python train.py --n_layer=13 --n_kv_head=6 --norm_place="pre" --attn_scale=0.294 --init_std_o=0.0 --init_std_up=0.0232 --init_std_down=0.0 --weight_decay=0.014 --warmup_steps=0 --final_lr_fraction=0.0 --batch_tokens=32768 --train_tokens=173100000 --steps=5283 --dataset="wikipedia_en"
MLP neurons of a small language model. Each row is named by its layer, matrix (up: input weights) and neuron, and shows model dimensions 0-191. Each number is 128 + 24 x the weight over its row's rms, rounded and kept within 0 to 255. Numbers have three digits each.
After each neuron's rows, "fires after" lists the tokens most often just before its 100 highest values on Wikipedia text that the model never trained on.

L5.up292:150113132127169098111128115122142113088141128124147163119143094100116137119129146104130137096091129125104131117102136160140104072167147143134124149116166128117114132151132128111124152153112127118172117141097171133133154111145065127145154155079149158150158135120132124118131171181118152104093145119172146129038084105159112129148100160167120106128133152143152167175109127109090131108067101140108092137128093122136128118148145127150129121156152117132084143144114148108166129108100141152136101128135153124110137105126099142112133121119130091160101120110166120178119150144153131077
fires after: " A", " m", " s", " v", " n", "y"

L5.up726:119076118130138142137145176136132135143080134107144146145124103128089151151159132116121135160134151107095128092115123131106115124119109136117178141118120110104136076133127103130155101131139107120118126111120086158118144116101075119154184154137134121118094134144121131182127092106164076137136139105141151141121119108149108159102140134131109088138170147167129166113106161113126128131099115155113148188102130161127152127134144161184148130120108108163096154110105139155123163146137150159134133177128105160127092118117110171132134161128136129106147162182106204143141116170128154113
fires after: " p", " e"

L10.up222:105128136108119095131130133130122123111170096153127159085166138125159126115143133122118138078126135095122133108124117111155101134120111122172144204121154121136099112138146115106142152149124152165111128130145114149120117136111122142118132124129066124162138107165124144119145155130149115093146163121117120180154108105103072122159117108157144136140137079161072133098104157126142130135118098177133106140111090128132155142109126148133073176129104123096096130169167100150175120132144142105123156157134171127177135132115141189147126153139133102123116048130115132116146136157145116149
fires after: " s", " an", "S", " f", "\n"

L5.up214:092109152108104076123145130147117146139124085125119085118127098112092129102105159141111111161157120116130158082138096115100164162135135183182129108121109112128133155127081173122116127143123120142115081112136123121165168179141143121133116159125110133139168125127088100138162137109137130152123092110139143090105163143146158135142127120143097110150103150131104092125140117094131115153163130153119165132136149152133161184157174081159120134162141096147135117125123110146136119135119074135092158136160138063101122161131164103149149167114149122130090149109130120119141134087140117113
fires after: "e", "ar", " L", " N", "um", " l"

L5.up602:100113094101139156142161126145159117135153113121082148091121106107114105095166109135146132154148145134129127120157112062169160175109130139145113136105116162139129162145126148142105112146151107122077090072137121143101101119136140120109106109096117150134161104112115127159125122101152098121115096131129170101122144144103140121168138098142105157146130145145097151149148114129143112138094137160194147127129120170168102175078162113147119129123166157133140089128137117140168151097092142103098114150112144072099132149142105121158113136113139122121119117165107163069139135117130163150
fires after: " l", " B", " ", "oin", " L", "x"

L6.up670:122159144156112156128126167094146141115073103112139146140124132123115165100146165099096141154110177125105163140128093155112079102146131146106131125078130078132126105100127096088157082117107141138137101148097110121117145130119170121132138166129111103161155152088125123112129131082113052125154133154145147108162147115173107123136153138119116141090163165087099143142127141112175128131123133144151127138114147155137146120154117166134113107173106081132138128090103125136118179121149095142149128142097151147142140156114097129136153134135123116119160125125152125091138055131110111125
fires after: " p", " J", " P", " T", " H"

L9.up409:129130119134123116130124152114078093109140089186159123128132108109144155121106128160131145130130178109107111114131168113155127132128158112160132155112120109067155165178111101113093094123143117126129134095097183105096148091133106123117093127133153144099125123143146144107093123136108126106118132110131124138101120130149105064117144140160105168107150120125092104113133153145141200144134120143104122120126077172125127163159117100132135123147096105095104174131161123137125127129115108150069142169161155164108072100141106148132130122145111095137146117124124155146116171109093152142
fires after: " U", "m", " m", "M", " ch", "ch"

L10.up664:168122193114147103152123135169110153130091137144098117153092103126154141126098124126125077108122155128130134124105109146142121097118131167143169147125177135173104135132106142110134138130139144158167151136109160117145124120146125093162124191134123143083123133087105108090147141146074103107114115149153132098111112143181099155121140117112125128127145125168101139129117119140120128127118133142108140129086123158118144110114152103122154138166074122123155158145142086133143099109110126135093118082176100104125121112103109190101127136066132148114128123077114140143101165131169168124
fires after: " m", " |", "y", " in", "0", " f"

L9.up252:119105182149140140146152146125122140145145134126138156131130106150144129099135113163143104152111132157113122130128142167148095093074187142132147118118122149134165139132153107150149126134153106163108114126122170138143099122124135094136135159152147119105096094150113157131147161117142100153182156160120104131129110111117115116111140160114136104134118141162139154117125137165192183100089128104165137086060104160128097111110152126121142152171117106156126111114143096134131096077131164132124143109136103148134142073121143138178153131149095151079124193125147115146101130100117122134
fires after: " m", "an", "y", " |", " sy", "ran"

L5.up312:135094153104163173177120164112085163130165134097133132146119146136109172092111151131103116096117105139144124092077114147136079132151070101136148136105109133148134103154116120113178166100108126141131146118161122088088111116134112148168168172105124126142163139115157125142146104149150129127177158109124111086141114111129161128114151147133151137156112139106121154097088092123152112137131127116178149195127140145089140128142137135119154109109126135138104136108169124165115177124118174129148148126127106135144101176121131165157134136141162123115133119119143165143132111148155110166
fires after: " f", " st", " p", " T", " P", " ar"

L7.up240:123150155099086127143122139142147096100108097121161167154126102110135157133132173137054146124109159100093122117131102092144179120125161134127149137115138151138100115154157125123111120141122149108111110083131131175146124154133118138086184102149124123075118147179108087143137149135094151132131174109155109106137143173072072126167122112107115111146144152150101126146129141141108126135108091111137151137103123148118154170118120125133148154136095163100096151162162118125114100137102151110133122120107152173161120147117152138137101123097154140127136125142153126072100121176149114124
fires after: " w", "\n", " s", "at", "ish", "gh"

L5.up386:106137118135153164192165117119108139116146098157171168145142125169148162122164135171106128127148124079145118171128128115110129143105092125119165121088141119120158113107110113117124128107182121117136137095092144140128142112146120139144128137108114133129148132130116141106121160117142111138073155153132150121088135092090122122126139109148076113101119181146131172123121161170137158149117162135097136169149121172147103088151124142176157082134112139154107109115098091132111112130156123128091144146123104114139123101107106106135137176120135096158109106112136174149134087177090107097
fires after: " D", " P", " Ph", " im", " d", " p"

L3.up362:128143143120087145149121109141104085151142090143123190070088101107075159085136113142113118149128154116089154152158094073108112142120188156129107116091114106131101109104158130096123085133155141126133144099129157149127150151120157128092159103171150140120128118118060126091134098098089119144128133120128150076117159142132109137115109119129146128121166140133106141135158136154161102125154135132152090101140133178117130137146127166149075136159119104158165107118143130127129119115136091123102135133135106096121112128145131094164119140108149163146114102160119114090126140140137095137
fires after: " L", " l", "L", " al", " Al"